config = dict(
    num_hidden_layers=10,
    hidden_size=704,
    num_attention_heads=11,
    num_key_value_heads=1,
    head_dim=64,
    intermediate_size=2816,
    vocab_size=8192,
    hidden_act='gelu',
    norm='layernorm',
    norm_place='pre',
    norm_eps=1e-05,
    positions='rope',
    rope_theta=10000.0,
    rope_fraction=1.0,
    qk_norm=True,
    attn_scale=0.125,
    bias='none',
    tie_word_embeddings=True,
    parallel_block=True,
    init='trunc',
    init_std_qkv=0.0184,
    init_std_o=0.0184,
    init_std_up=0.0184,
    init_std_down=0.0,
    optimizer='adamw',
    learning_rate=0.00112,
    beta1=0.9,
    beta2=0.95,
    weight_decay=0.29,
    lr_head=0.00708,
    warmup_steps=292,
    schedule='cos',
    final_lr_fraction=0.03,
    batch_tokens=131072,
    max_seq_len=1024,
    doc_mask=True,
    train_tokens=579900000,
    max_steps=4425,
    dataset='wikipedia_en',
)
MLP neurons of a small language model. Each row is named by its layer, matrix (up: input weights) and neuron, and shows model dimensions 448-575. Each number is 500 + 25 x the weight over its row's rms, rounded and kept within 0 to 999. Numbers have three digits each.
Before each neuron's rows, "fires on" lists the tokens most often at its 100 highest values on Wikipedia text that the model never trained on.

fires on: "gu", "al", "id", "di", " Ur", "mi"
L7.up453:519460496483518525556470507504484499507486497543498556521489515512502499499499509525526554531481493479528539495548456518482531480484527503468548461501485536537495499515496478513460504487503487509511526490514488448499484504465464507520554497458494490542452482537475520509455510489512498459537533524456471488551484496486490476481530539536493401532521478517495435498503497475515475505544

fires on: ".", "s", " had", " led"
L7.up2607:520498520545461473530492484498471522502533511536540510515445482474503491494483457541456517484529516505455499497539516518529463483453469462521479514511423533500527536469533506520467469500501496495530504473487501467475542492467543480514467445514510525514423522514521484535510526516525532496511505493465485475465496537523479511478500469461502536446473494521479510517499496497485517539524

fires on: "s", "act", " To", "um", "ut", " spec"
L7.up1876:520540532518495486478498494480504494504491517473504503475507514474495541465480522522482530488534452503494491499489477530542517504505447499505483518530466532509554515522497456535494451482472508465456488434470502498556467521467509481542513502506525498485535485507471439475451508532499463514561495465512475463511462492510497472476515531504520484506524491507488481494542548524476516537523

fires on: " ", "mb", "th", "4", "+"
L7.up1812:540557455509466491495470498519466500497500477532490505490510508499478495502479507539460499485512538516458469545504489489534484478541463473470514474462455483494476537502525496494497534497548522492514511514495489520495488521475471545466471488467512534525466492485544536532545509490475489516515518462503445488474475521482424500525523496511504492532504472484426506517499512480460476480500

fires on: "L", "le", " October", " August", " January", "d"
L7.up776:527518502503504526508468510512500530481514480495464458514474514473522502561493506489453513481480496522485522498466475495510523487534462505458486506541525506484458488473458453520522485493482513501478477479502504454501503450509452488529499476468498495529482486470487532501514509507457481488514519512477543485497486497459502497511487444514538486469506457520481511467502471525499458502521

fires on: ".", " end", "or", "el", " half"
L7.up1158:518461501481471531506501519524495509500465504507514470523495492549498503510502460502483540496538496533453553486512485569518504534522466486496490497470525501513519533516535503511463487493494511510499498521503478463495539493514502507496471504466508506495484496534517484515512457520507497462465529546511498477462470465523469526528502500509553532473487481473501513514542556474522491470518

fires on: ".", "^{", " (", " is", "-", " She"
L7.up2735:507526472533529499490494505505513453520499492525494519495517488486525519498503511516485535489509509529508479440513520526526482464448557470499515494454494501484558476502492500511528503499485513495439570462481471487518496521489531562492506481541451499529466481530520521492514504476524517496476519458503499488526471439455475496506446471480520489441518472461470485547531521497477471506532

fires on: ",", " |", ":", "\""
L7.up2045:546516460491516527518477476556521463515531550486479500477477528487483481501509493503463474517482459534491503526494552486511541484465518465526522488487496522483516484458530507467494489519491494511484460512494496420449545481501479510477498481482510449529517514463486556489482504518535474500482505505495461476492505532536523489468474510506516530490466491495500527451506469526478498542501

fires on: "ul", "ar", "al", "il", "tri", "vi"
L7.up2068:514492489509510527473510490526480454485525531503438534466513496504511494524485494449473503482499522528501525510486482521492505473500531504514530489550491569496498491521487517506502502455526554468533515514513495485490497485531496500507535499491449465477505501483493519481526564446453540485560476503484513529468503509535465517503479503503511453488523533506501479492501511528485502466498